Part of a small language model's weights.
Training: a variant of Muon for these matrices, 1449M tokens, 5528 steps.
MLP neurons of a small language model. Each row is named by its layer, matrix (down: output weights) and neuron, and shows model dimensions 624-751. Each number is 200 + 20 x the weight over its row's rms, rounded and kept within 0 to 999. A neuron's up and down rows have the sign that makes its largest values positive.
A block is one neuron, or neurons of one layer that tend to fire together. Before each block is what it responds to, as a language model described it from the Wikipedia text at the highest values.

Description: Final token of a verb or verb-plus-preposition phrase that takes an object next, often causal, e.g. induce, results in, due to, suffered from.
L3.down657,201,206,172,186,172,184,177,209,232,159,196,166,211,229,196,192,205,221,189,232,192,169,218,218,226,212,197,203,190,203,231,225,177,225,176,213,197,216,207,209,172,211,226,186,202,198,199,218,223,177,240,232,200,220,194,211,201,192,165,213,160,220,200,186,219,175,211,186,215,210,202,226,201,202,179,186,235,203,237,210,212,204,190,220,202,206,214,251,237,182,208,212,198,192,207,209,193,214,194,205,198,203,181,186,232,208,237,196,189,231,216,194,190,195,231,208,196,225,218,177,230,213,201,182,198,208,186,163

Description: Tokens ending a field name in Wikipedia infoboxes, section headings and table headers, right before a colon or closing "==", e.g. Alma mater, Production companies, Ground, Schedule.
L3.down200,181,205,190,166,192,170,174,193,237,187,214,190,226,203,188,204,237,210,206,138,240,210,237,192,188,204,214,195,227,180,215,233,184,204,185,214,196,221,206,239,195,214,202,234,205,194,189,159,205,225,167,192,209,188,185,193,233,189,191,211,234,162,223,186,196,207,188,218,203,217,229,196,200,217,190,203,199,171,193,217,227,173,231,182,174,184,217,196,209,183,227,183,184,223,193,176,199,191,235,241,228,215,191,199,206,199,218,228,186,191,180,229,184,234,215,227,208,173,185,201,210,150,229,216,186,181,194,207

Description: Tokens just before or inside a biomedical or scientific term, mostly in medical and biology text: "the" before antimuscarinic, "extrac" in extracellular, "with" before tuberculosis.
L5.down16,213,234,216,183,203,204,192,228,209,182,236,180,182,177,192,193,180,176,166,193,201,193,204,193,221,196,202,239,200,207,210,176,205,207,219,181,155,156,195,206,188,193,204,200,224,216,203,181,212,199,185,170,199,185,170,239,222,198,213,213,183,207,173,187,186,169,151,198,176,175,220,209,198,176,205,222,163,181,210,204,220,200,185,200,191,214,223,199,221,236,193,222,250,207,216,207,204,169,175,198,213,222,162,227,204,229,191,194,180,226,181,191,218,232,188,215,204,166,203,173,200,189,189,188,214,195,222,210
L5.down361,176,207,203,197,246,200,207,157,184,185,193,155,206,192,232,183,202,216,177,184,223,169,197,218,172,176,193,229,178,223,204,198,199,211,213,184,211,201,201,208,208,184,160,179,188,172,182,177,205,217,207,199,228,191,219,179,176,201,167,233,206,176,194,174,208,197,199,196,208,216,192,221,147,199,179,175,169,193,168,193,202,213,187,210,172,234,211,234,181,197,238,176,231,203,173,194,199,173,206,218,215,179,201,217,194,174,185,192,194,207,197,158,191,183,204,197,181,215,184,201,208,233,200,202,212,181,188,214
L5.down395,205,199,204,225,205,232,235,193,220,194,210,235,166,194,180,215,199,177,212,184,206,163,203,172,213,200,208,206,214,168,215,190,197,228,187,153,211,199,190,197,230,157,220,184,220,226,199,203,241,203,215,206,215,191,225,204,224,204,210,209,194,194,190,230,186,195,200,223,188,205,206,185,189,217,202,180,212,192,190,186,199,181,206,181,204,176,212,177,188,181,195,203,219,176,201,176,219,198,173,191,213,215,172,191,196,209,179,202,184,185,191,199,195,175,233,204,203,211,192,206,195,182,223,213,232,231,192,188
L5.down943,208,201,172,219,137,184,215,229,220,216,161,199,208,206,208,203,247,171,201,237,199,204,223,189,184,216,200,186,179,213,204,217,210,235,188,189,193,212,202,215,191,237,221,178,221,197,204,175,189,202,184,176,201,206,200,223,219,183,212,217,187,217,186,183,187,229,177,210,201,205,193,184,209,215,199,214,191,202,176,187,226,221,220,223,225,199,233,217,199,194,223,187,200,209,205,229,194,182,171,197,208,174,197,222,262,201,200,218,189,206,190,169,194,210,166,202,214,225,180,184,180,203,199,155,203,243,176,204
L5.down1017,197,194,132,218,236,228,181,174,188,166,200,223,180,217,229,193,176,192,173,215,216,149,206,185,217,202,176,221,179,210,208,175,221,190,237,197,201,183,211,204,230,221,192,195,195,167,205,185,214,201,222,192,221,180,157,186,186,188,218,191,207,162,176,214,177,190,235,219,154,173,187,200,180,197,183,208,187,214,193,223,224,193,165,206,220,226,158,223,205,180,168,226,202,208,168,232,205,194,234,205,175,187,149,263,202,209,207,198,198,193,207,199,178,208,209,174,212,190,196,192,175,205,203,196,175,182,220,208
L5.down1496,234,186,168,225,160,200,180,242,187,226,240,195,215,248,179,172,200,232,170,167,230,177,234,174,201,199,212,213,189,212,165,222,194,190,197,193,177,198,207,219,203,206,162,222,188,200,186,173,214,190,180,210,208,202,214,165,212,161,215,200,200,176,215,220,220,227,166,203,201,199,248,156,202,216,201,176,239,190,196,204,181,224,210,205,185,216,211,222,195,194,197,184,203,174,178,215,177,185,188,225,265,209,213,223,209,220,175,170,196,217,192,211,236,177,222,206,187,206,209,229,219,227,190,201,188,226,173,177
L5.down1582,272,184,180,205,158,206,206,174,191,229,210,188,191,210,214,203,218,217,197,212,222,188,203,214,208,189,199,172,201,218,197,188,215,218,199,202,199,201,195,199,180,179,242,224,166,218,179,206,195,181,187,203,195,201,211,180,212,208,187,226,199,197,196,205,211,190,209,208,206,219,191,202,226,185,219,173,203,199,179,218,214,202,222,210,225,219,223,195,212,216,193,193,193,204,231,194,213,213,189,223,217,186,196,200,221,222,166,207,199,211,214,186,232,206,204,242,173,165,213,184,243,241,210,208,208,223,176,184
L5.down1707,175,216,213,203,185,209,239,195,189,185,214,172,193,190,157,222,208,179,198,219,211,202,172,184,220,172,229,200,169,205,205,190,180,233,193,184,173,184,205,219,175,130,217,220,164,202,204,231,196,227,224,221,221,225,191,186,170,188,180,185,196,190,169,186,204,194,224,212,214,174,201,183,182,238,182,182,214,240,216,210,192,173,198,191,195,163,220,177,195,216,210,223,194,207,209,202,209,197,178,196,204,221,177,156,199,175,197,232,212,180,202,192,202,213,190,230,205,213,197,206,227,229,190,208,180,189,174,214

Description: Field labels in Wikipedia infobox-style lists and tables, mainly Country and Authority (taxonomy) before a colon, also Pages, Sheet.
L2.down30,231,209,180,202,208,225,200,210,192,190,192,252,182,175,200,201,227,161,190,160,207,193,187,240,183,186,225,225,206,212,199,163,194,194,203,212,186,162,225,164,202,192,199,208,175,175,211,251,199,159,233,205,202,203,163,220,224,202,206,214,199,181,215,244,197,165,185,167,181,176,179,196,168,200,168,168,171,179,206,252,220,209,243,190,197,190,241,186,196,199,223,201,203,217,183,208,217,216,197,177,193,221,205,156,238,226,206,206,198,193,198,197,181,211,191,205,191,220,168,215,180,230,170,210,203,190,223,183
L2.down56,208,186,198,190,227,171,201,194,213,163,218,193,227,207,193,212,180,190,168,197,193,242,175,213,224,193,214,187,176,220,234,172,211,203,226,232,208,165,175,193,208,214,199,185,171,220,213,218,190,207,207,191,218,216,222,210,201,188,194,182,185,207,193,181,209,189,239,229,164,213,201,202,244,201,216,218,213,178,193,184,192,201,173,173,185,226,193,211,196,221,209,247,217,182,207,205,190,198,205,212,216,228,208,188,198,210,227,189,217,192,190,201,177,189,187,209,220,205,174,217,201,194,203,205,186,190,213,164
L2.down305,217,181,205,176,195,176,218,189,181,204,212,180,210,225,161,198,179,204,219,194,167,203,201,236,197,216,209,220,216,193,219,200,210,174,157,208,179,213,177,191,215,158,207,196,184,216,205,193,189,202,201,208,178,222,178,188,197,172,214,175,222,206,196,217,256,208,205,208,182,166,215,185,227,202,175,234,183,166,224,179,227,214,223,205,216,209,218,200,207,204,211,225,232,201,205,186,219,233,186,200,203,195,207,207,211,178,228,191,217,188,202,166,186,175,199,220,196,200,183,205,207,182,240,181,207,172,215,202
L2.down536,181,203,197,203,146,183,203,211,226,220,195,215,211,187,191,226,202,219,171,184,210,215,194,225,208,212,200,199,175,211,219,174,206,196,205,209,220,218,204,222,229,191,176,220,207,183,194,203,236,186,181,170,222,178,212,208,203,184,183,176,186,149,166,184,194,185,231,205,148,175,233,224,245,212,182,221,236,176,193,219,187,183,198,188,203,211,186,178,216,205,210,202,172,181,204,192,199,204,195,191,209,183,200,198,174,189,223,211,209,201,202,202,212,234,188,222,207,225,180,210,202,205,174,182,168,200,189,201
L2.down1233,207,208,193,167,190,178,204,208,219,207,213,226,171,164,199,197,203,210,187,191,218,178,215,194,207,189,216,214,175,249,205,199,237,143,226,179,194,185,180,214,210,183,224,162,200,180,193,214,224,187,195,212,197,215,227,204,180,209,179,216,211,186,215,198,174,201,196,201,192,208,243,221,197,164,183,191,194,185,212,190,194,211,191,203,210,182,209,177,240,193,245,199,156,167,173,173,208,207,189,223,213,237,212,179,199,169,234,194,155,206,215,202,181,217,208,193,171,199,169,198,199,174,190,188,198,202,195,216
L2.down1329,208,181,206,171,213,204,207,192,208,206,186,220,164,226,169,208,168,188,194,181,219,191,180,217,211,181,173,186,165,157,195,174,203,220,205,250,234,212,195,223,199,185,210,236,246,235,241,225,160,196,169,218,210,203,217,188,177,172,195,208,242,213,184,200,210,170,179,217,194,171,226,173,233,181,193,201,197,185,181,191,205,196,199,184,193,206,229,179,233,181,232,183,199,224,188,186,227,232,199,192,193,209,180,178,198,195,178,196,209,187,208,170,203,188,199,194,186,183,213,212,182,210,193,200,184,201,197,194
L2.down1392,186,179,183,212,206,201,186,168,210,210,224,151,210,221,219,206,204,224,204,231,228,193,197,229,208,240,187,226,214,174,202,180,218,200,199,213,206,178,214,181,177,215,216,190,192,190,156,216,194,197,187,198,183,198,159,181,183,182,203,147,176,219,204,222,174,192,217,166,200,215,188,165,206,188,215,197,165,216,203,192,168,189,196,191,214,208,221,222,184,193,226,222,202,186,189,212,203,231,214,226,218,188,154,191,190,205,222,231,191,216,170,186,158,203,176,189,218,192,196,217,230,204,188,193,186,200,199,223
L2.down1778,161,192,200,192,193,218,189,204,189,185,171,196,141,165,213,211,193,192,199,209,207,206,194,236,163,208,195,183,198,194,223,165,204,198,164,183,193,212,242,186,219,191,181,218,233,192,184,210,189,185,174,173,153,202,217,195,154,191,160,170,166,195,176,226,216,220,196,211,244,178,212,195,210,227,204,214,174,168,187,232,190,187,208,202,183,181,207,217,173,198,191,193,209,199,237,201,175,217,161,204,229,222,227,169,197,214,185,172,199,198,182,209,201,210,198,188,243,224,179,237,189,235,228,207,225,189,184,195

Description: Field-name words at the start of dash-led infobox lines, just before a colon, e.g. Speed, Position, Father, Language, plus table headers.
L5.down488,222,232,169,215,227,200,172,235,216,216,195,174,186,208,247,204,178,178,202,230,207,177,181,207,234,208,201,208,227,183,196,194,233,197,227,185,188,228,216,211,213,182,208,187,170,202,254,217,177,168,182,209,181,222,204,202,202,195,187,201,212,240,205,193,175,202,238,203,194,195,183,199,184,190,225,193,151,218,185,194,193,226,194,179,220,169,220,183,180,173,195,202,194,152,219,185,209,176,186,200,235,184,193,242,185,201,194,193,217,207,223,163,208,212,193,208,238,190,215,204,187,144,193,178,205,191,200,201
L5.down498,221,186,214,223,166,165,241,192,197,184,199,185,181,180,203,204,198,244,176,231,192,204,212,202,209,199,191,205,189,197,199,199,187,215,227,164,191,195,212,223,216,223,197,207,171,201,202,211,230,244,220,209,205,222,220,175,153,209,190,204,211,239,184,141,241,231,236,212,188,227,202,187,214,232,203,214,215,141,198,159,178,202,200,215,214,186,203,217,200,174,204,211,195,204,195,220,231,208,218,188,217,234,197,187,187,202,201,189,195,198,217,194,214,183,191,219,180,227,210,232,207,183,188,211,194,223,203,199
L5.down732,177,206,214,193,234,211,212,171,196,170,179,202,197,201,199,186,211,206,218,208,192,218,203,191,221,176,187,233,193,188,163,159,196,196,216,193,226,181,207,219,208,174,180,171,224,227,210,206,188,187,214,195,200,176,211,179,197,168,221,207,170,154,192,165,209,180,220,174,167,215,208,206,171,252,185,176,215,222,204,182,180,202,186,170,193,167,225,197,176,256,226,153,227,193,213,192,249,171,200,193,170,195,192,214,200,238,205,197,175,190,197,196,225,193,190,203,190,202,202,205,196,183,213,184,198,197,234,211
L5.down755,182,197,222,244,184,204,191,161,200,218,201,185,186,175,204,203,159,209,193,216,230,197,201,217,180,178,163,254,205,180,182,223,198,177,220,219,159,231,189,189,176,174,194,185,211,152,177,162,212,204,187,206,169,169,173,217,203,206,154,179,212,209,203,189,193,207,196,191,202,179,188,200,192,181,224,211,203,201,202,204,224,203,199,195,204,192,202,186,192,227,178,225,210,195,191,191,195,220,214,220,230,227,199,217,188,213,185,220,182,205,217,166,234,212,190,215,199,185,231,204,189,203,222,196,212,215,198,203
L5.down916,199,194,169,188,189,181,208,188,175,200,224,239,214,182,181,173,202,226,213,181,193,194,230,225,184,231,198,150,202,172,157,211,158,217,212,206,234,201,205,188,190,196,181,215,182,206,222,223,204,178,199,201,227,180,210,198,188,189,166,174,149,202,210,223,215,204,220,199,209,205,178,212,226,185,212,219,192,178,180,193,204,207,177,195,187,191,212,244,207,204,186,212,182,184,166,212,209,214,231,185,161,189,205,209,183,183,209,236,217,148,198,220,199,210,202,169,195,219,213,249,219,209,177,222,221,194,188,221
L5.down1147,177,195,190,188,200,230,185,220,186,190,193,185,185,209,207,219,188,192,186,166,201,196,190,187,198,208,179,175,218,199,197,213,162,180,207,234,240,190,204,220,198,188,196,200,173,226,196,192,184,175,207,211,167,215,205,183,214,181,178,215,211,208,192,207,216,212,243,198,220,219,199,189,226,199,194,183,197,182,177,215,192,216,183,194,224,202,154,208,212,230,221,188,184,182,198,215,176,177,203,161,222,186,166,188,172,204,206,217,196,242,203,212,175,216,177,196,219,189,211,205,148,187,198,216,166,228,199,182
L5.down1166,217,190,202,164,218,206,190,181,133,233,174,223,181,198,203,157,199,192,174,165,213,174,207,210,241,203,190,172,236,198,200,173,220,214,218,152,227,205,203,192,215,208,162,194,186,200,187,180,209,193,204,231,188,207,178,189,200,202,215,200,245,166,202,186,204,196,195,215,203,196,184,225,237,184,209,210,175,195,233,195,206,218,179,203,204,202,193,184,204,224,204,199,165,161,253,197,215,230,203,204,186,226,221,242,167,219,191,182,179,231,208,186,218,192,215,203,188,195,188,206,210,225,217,183,160,156,184,188
L5.down1295,165,210,200,189,195,196,197,196,213,217,201,221,236,201,202,212,228,234,190,237,171,180,169,192,224,178,196,212,212,207,211,159,221,188,213,188,201,209,172,211,182,188,223,215,200,150,204,236,209,214,198,237,188,234,206,201,187,209,182,232,200,175,180,186,201,192,232,202,184,192,227,235,193,212,214,203,210,177,187,179,218,245,220,180,220,176,257,184,186,182,194,220,188,165,195,191,179,221,196,198,185,211,170,175,250,173,197,159,163,191,204,200,199,216,220,180,206,210,197,195,216,213,175,227,187,205,178,199